MLP neurons of a small language model. Each row is named by its layer, matrix (up: input weights) and neuron, and shows model dimensions 48-175. Each number is 128 + 24 x the weight over its row's rms, rounded and kept within 0 to 255. Numbers have three digits each.
After each neuron's rows, "fires on" lists the tokens most often at its 100 highest values on Wikipedia text that the model never trained on.

L9.up586:105119139143112150131175107162172174095136095134133107096148091137128122111150141133138150160135115109099112109165125148151087148171081136103093170145137132120106128155133158143083094123184144147103122124099103121133122123118148118109144168101124122136095082143114126137106102129155088115136122130098157137136107145132140145100123086141093129130113138096088118131064135130114120098109
fires on: "ell", "um", " tr", " Tr", "r", "ull"

L7.up47:154170097139102122132129110120097112159146100133104149120122130161141147150115133155105089161126092075116142143135149099141124140122108101157145168163138122103111160130112115106093109053125112140154140121097186106117154138149101134161134128091125133139097117135118145116147056104143106099092138102128118080149138110146114147143108180154134132086142142143163137120137134148131137171098
fires on: " B", " D", " A", " P", " S", " T"

L4.up207:165108076138120136126097120105117131107117175140107116164126147150116152096112124130102141155125115147108127138138125114109089119109131105149140125138153113090140171098127134162122110134116165112114117139130099083117122089140152123157185148120156098086131138145140117134120113111072121134150119124122074089113115146183127095107117183133107124130143152128139121112097128159134165162066
fires on: "ing", "le", "e", "es", "ence", "y"

L4.up477:122130138169105124122153150139148152106107117158141137168135117135134094147111129069116120148133106085162150174156130128170145158152117141153163100139117110103147114121154158141107124100121097116109116116140132153081162104128104133120112143124120112132092127101157114103145145081161132143068089092099122110142135111142161148179127154149140149146099152112140141124163130192115173122125
fires on: "v", "av", "l", "ann"

L9.up436:109174101146127095091168105146138129113136137123129149139132171109139130105128116148119133095116082112100107123155107101134128148132111156109118105128179114126103120159095157094134130173112159153176118136106091111152139146121108141129168125140145173150125104116126180121153119119149154153161116142113136097053135154162147127136149147123162144089093109154096163127144094131136095155142
fires on: " r", "re", "s", "om", "ix", " Cl"

L4.up669:168157129089101107156135075115123118162156143134111129128169112147182129143084149137139123159101122062150125127144154133132138088157133124117136135127137159139118129164155123154098055107138113124154172115151156132124107178097112132120121108080120111130114117085103091093158110146144118083147140103116136160135136135115139124160114119121112093141106149118096144116101113160172137115141
fires on: " ch", "h", "u", " Ch", "opul"

L4.up722:128127142080116132117124168110133122099134085158097115148149104108178128108139101151118086136137176124110126125094187128113167118147085133141150089115166075123097157090145122059099121103091118154115119145088136139091127116092135139118138142176121088117112120140122119124125133139148170101112132146088103132131073123130169108144095128158100114146149115128080147133089134146146135157109
fires on: "ed", "ent", "p"

L9.up26:144125150099133170141076100138106128157148128108114116120118131136183113162119090144117159131169093139109117148112133124110133173154128170103150209103131137139130116101129138147118149137117170109173090056154117158148132136142132118121093086129095114155147119132160137164121132131121132127090139144106139081127152127149110130146144165115147141133131079123131127133094107060147142168102
fires on: "il", "l", "ot", "al", "el", "re"

L4.up643:067158100131132087103159121153129149156184125105098168112159144139117152154169143185149142123083151150128183102105105107138122133117135068154070106142096114143109161116142141102168107110142139115150118123155112124126151138124144114112172128145148105099143138141102132173111131145131141124147127145154146167161163130110156110143145114127126154127131127154138170116153123136126094130159
fires on: "er", "1", "ing", " this", "ter", "ame"

L2.up299:131165151167105151132141091125151126142163145126105101150156159145138164140113133141129157152109101076148143099097108099158136126103148078108143141150132147119167159104127134089138123101151155129077149104111109118109057168144092120154124111135179094098142154159093131135138104158162114130137172158110103140180132139167132095155178152117101131104090129134168118114156084151158113128176
fires on: "e", "er"

L7.up412:136137139093116110145114132106164113100124067133110085149161088137131120118132151095093136107123176081147112118134134127147117109097153096119117091161132160116165114114122157100086121157116127157151151101164170118132087192102114158124137129105095099114122129126131086091089171144151086127151129117127129110125146145124133076156090136158101159093156175101113158131116175113132143154131
fires on: " Ch", "d", "h", "ron", "ish", "al"

L9.up118:153158177143078088102174129099122142098130089100083154126121117148102163139131144131085113107126113143103110121100125148110142163149110114119158135083140104130144168123113104116132133052166123156163102116106140093106121093125128133156121157120170127144129111164133123098142124129126065109125140115105144128159105105124148132150143134098160101126144109161144110140119120150100107118146
fires on: " A"

L9.up754:144171154121143092130137096162161151121145136119147098137147100084154118145153137162133140107126155089075103140118090145132150086103116125088148139146155124155151108109111096151117086133145102151160173099146150121115157110129114099110096131104131138146129123097136092129086140120160148105138137097127143142109126126128162167131152118145137125136091136126160162128163105112108144145105
fires on: "r", " Ch", "1", " ch"

L2.up165:097131159160105142181129170132111130160143093147144110147123119098137124130099116148133124127120155132108089142148129112115158147129164107145139146093120134108122098097139153106121133140167098068115099140154141114102148089145140114071121158100149139122154130134154064131152153124158160136117114077135108144114174142165110122090137112110134183127116127131124125107133133143161148118096
fires on: "red", "ou", "anc", " ent", " us", "c"

L7.up230:123148146118109148110127141165149109090132108151139116147123126102118128151115132154160135069148123112119088144112090111108154118117102071145133120124175107107108115133123193148114180100121100088154127131112171150101092152129109104089120141138156167094139158120186090143173132141163110133140099130130116124137178143181080112104120093162138122113115120186147134139145139149131115158083
fires on: "ov", "el", "ev", "ou", "c", "os"

L6.up428:110117116170094149118133078109160137072175125146078155165163174152136167153140105146145143142159121135128123090077134128148140106090135112106125153092132177129140127112152103114127096125098161109123119154110170152137105170139145097143155172178144134086154105111128122137129131118153107139125103149144092105157165142128115093094145134102142115151141132134143098161132112099124103138133
fires on: "e", "or", " ne", "ate", "ale", "ation"

L7.up126:158108132104080159136102092142075100128141145127182141142147101160176098129154128098117135126126141125123140138113091106128138155175146150132136119123133061117139106104095133145104101164162133138145079105115146140146117128136092181163123114127107115161110113126136150092141152128135112168133136141175139075096135145094115133134124146144128097178114103166083146161095108126123103131089
fires on: "l", " Bl"

L2.up435:157101129101162119120113115116084142095133142169106146087133126114103145153122103110143158142085111132121148155143132130100155114135086081100115120160183161099138119135164131072103122118112143097106137114110109151116159125106177139113114116182113171120136138117156096153090085098079113158122122112124116152078129142145102137112086153123092114161112134153127094137122106150121129141113
fires on: ":", "ord", "k", "M", "d"

L2.up365:086150116099150118115134104080140130092153156160138095097111134106180159121120136137129144119102153131120176128095179146113141131132107143138120092165071151116150122106189134115136164116116084150099102115141106126129118134150126118143124115103132101162108127146125116114113094124116108144158108127108109106106134117107158097136155147116142169114150153110111124139130117145093111081162
fires on: "ar", "b", "n", "l", "all", "aw"

L4.up523:166149126168123139115099100123134124154118093140079157068120150144149139126140081105143152200112130105126114113160069101128077111137144136153149094151161103145102110091136144128133118124154164143146122138121130133113165108133118135128149121098098111112167126160080116127108163120134125125158147142145160124118113144146095190122110100172165148147125135156139121101096134126118099113100
fires on: "um", "le", "us", "ro", "is"

L4.up508:115111131098101197158133111151128162137131128111131193111112104152143114121129163126124150158132149108149126100109124145142162126124117159168178106130117136135114128135103136140115132116118112124085091112154116139130091111152079155127117158131107114154112176158115113117147162136150132141128094132079152159134147130077125148124188133166104177195126060147093087132090102085141155152119
fires on: "est", "ward", "all", "l", "in", "sh"

L4.up239:114141136119154153120152129132145141140142128131121161127098122111153118110115139117147121108115107082094092154142116130072101091104104093149127144097167152082090136111188116198101132137084132187110143109151099118113104178136181156095138169117107130150152087164140121108151105130135141154155107146134135155176110088099128108097078119147138160128098138118119126111163120102123117149133
fires on: ",", " a", " an", "s", " of", "is"

L6.up129:106132126163150139160118087134122150143130109130139126124116152123101147126112132170106112107119154134132118115121112098134152126106123145133163139141098077139102139093145141073120130126101136120118128127095095126121124133167105139128101130125097171142082146094099148103147120093103112123135128114088085133132129149111092112103148132072142116118144134144175129145121090172072165100115
fires on: " A", " U", " V", "'"

L6.up733:135152152100111121154153087128167097100101050125131116146095132177135178156078108170123132111140108146132113155104111147145173129170127093155136102141087168126141162134136121096105113116107127092122135146141166166113113107143158142114073103106137144098115130122138117129143163129095101133082108153136115138107122123143144117129147128137147140108110131114108162168103132160173115118148
fires on: "v", "ord", "th", "ap", "ov"

L2.up517:119136152122107135095118144082124134103122128114098131139133064117097120139101122121173072130137110071149163134108134121094131157104119116126138142119116145115085108139164132113130137125129126072180161143141133110131136115099066107103168109141136140135155148121099132132106169110109185096122143151103127128107129131133129137119147152116128177131117147110097113137136098110111084132154
fires on: "ir", "is", "tern"

L2.up689:134154107101137134148145145121119142118134147141101131112136134152174086157102143078152137143122145138121148158104107127110133100131074098091090132126100140114097117111106119125103161157155133149125098096172093124078093133105115091135114119143132176139134093172104108119161066132136102116130135123138101146074166139090098154137156128099124158107145149130147128129102085108102141156170
fires on: "al", "l", "n", "r"

L7.up707:102119110095129143135167070121137181142107143182173117135120144153120110134146083131086142109101122128108157088178116161146106108092115127110062158112127143109135131137132112128069072116138154125094121077116157120143124132135089156119158155149124132127097159129139068143143139119096107133132168108132126141081149094138154128165125116105089086129099135151114124122118170133138138161143
fires on: "r", "–", "ver", "y", " tr", "-"

L6.up26:152115156153152076110121137114093150130076124092131136133164139136113122132108145119082139101115165098142112143118099128154135114106118110124124157119130148142094120141121131118119117101146122120102146140099105112108096110115112121107135143154124169165152151139108089104188137106094084159153118154094130129180131117150174113172162192142111088151127145140118118112111130118144128121149
fires on: " A", "c", "ra", " acc"

L7.up4:149126124162129180089134100129096165130117128132107144182141146113153125116170140107089144103167110115110080129129128149151139122145122123138129112119120107122120156076078107113139143119165185101145097179143127131085123141175110107159149136150147086111135118149142119182100144093092126131136124131088099135137140147128100110133146097164111089165146124166138119137146153159137128154123
fires on: "e", "te", "ine", "le", "pe", "ase"

L9.up219:184109130143130153133138130135104169122111121074107095145114140117111121148122162137113137095124131136105104135153066130088153137140090124120184103132144126150109135120116131161149146091127156159168147143125108136119170145150086125139121151085124122130193101125133116134106139145150092135137137143100145119103128118130114092177126091092146125117173123123169113091134096128132138122157
fires on: " A", " B", "u", " Ch", " C", " b"

L2.up288:147110148109140105127133136148141153126166146167115134094123114099124095148141142167133187143135104130101109121151136138109146121106109089152142083103134090089119083119139132128104092180137129088079123089115129149130114146172113138114139159083123134133073162138145115089144131124102136136153122145134139147110113075099109108134098130116094132079105133109135137141113125148104116158130
fires on: "c", "g", "z", "s", "y", "is"

L9.up283:097154148125156169118156110103128135080114132158182096116122131089160157129146111127156080083132103177137105115117149134151168103172134116115124144063135154134119124124121124065109168102123144195143154154115114122106093100126110111118137161120095144132133128159142135153108110101135152124111150183127090170111093111150101123114157139134119133162111116136110108111126091166118157147094
fires on: "ed", "ing", "ot", "ame", "ut", "ent"

L9.up272:157106141112118115165074101179107138069149093123124133105130116095096104150144135125121118131153145133138106099125111111136092109173122133075120163117084142136115101129158155115114131125133186143109097156126102119132107113154071138133109143115122113175117126120111136133122105112115131109144167137090154143136137130106163140142145149140102140145132101115202134151094097150159148092136
fires on: "r", " Tr", " ", "al", "cc", " tr"

L4.up455:100112139078108156096150142104086106111100159131157143148105108120138080118114126111126118155120133104147132109112118103127083143117111115101120102099135184115081116077123126143132134083181126090174130088127152091128160172087133139147157099116105143088139116135092158111129157140061135115109104148110121129128130157123107111100096103119138130106117169127132117135102128114161152125125
fires on: "n", "tern", "her", "ast", "ther", "outh"

L7.up190:123129134154162152064132117092137114137149128123095115149155122122185134087142100149122095111124125129132087136129118101115108139085140109156118128128119115099131112126137130135153168129116151077084116132123093131075086093116122125088158146157136064126140111138119089136100189131167125131129088089133111124117086136141116123136129119176101139159125137138121120104169142133104107146140
fires on: "e", "ase", "ced", "ce", "pe", "ated"

L6.up43:120132092157089162125146122131114111171143125099148093104134109117144133110123130129133140169099113089110149144188138114140177118178123116059165135112080152138136141109133077112113137115111143125157161123113129125152093118126152146123105129105086152184115152138102146140082144096120098102130143095083128107145117136111179106121103121101086167142114148149142108185149095122157083117131
fires on: "t", " to", " st", "ac", "ther", "ill"

L6.up6:140120131156167114138148127136122100127113113156135098144131140101149141126104129131125192132111125110157152163128090104121146156107112135084133115138103080160116136111137098151106153147119112165140150109110138161114131092134119089143123144124142145117126130123080101178146145172119120155106145131125093102093164161136060112155162146131147126096140124103121170124136118113133170108107
fires on: " l", " d", " s", " c", " t", " v"

L6.up378:135093116174144097151135154135142098116141120167146112153113122121122107100086145156122201113121091152117125158114138113170122127137080128076111140103104087129138192160125117081146106142162150086129131152122111100121122107154084116124078102127117111094096118083115100172137133107136108120124118101134133123108157102149097140103147152147135127123172156148081135150140162119136148117109
fires on: " c", " cl", "c", " d", "C", " f"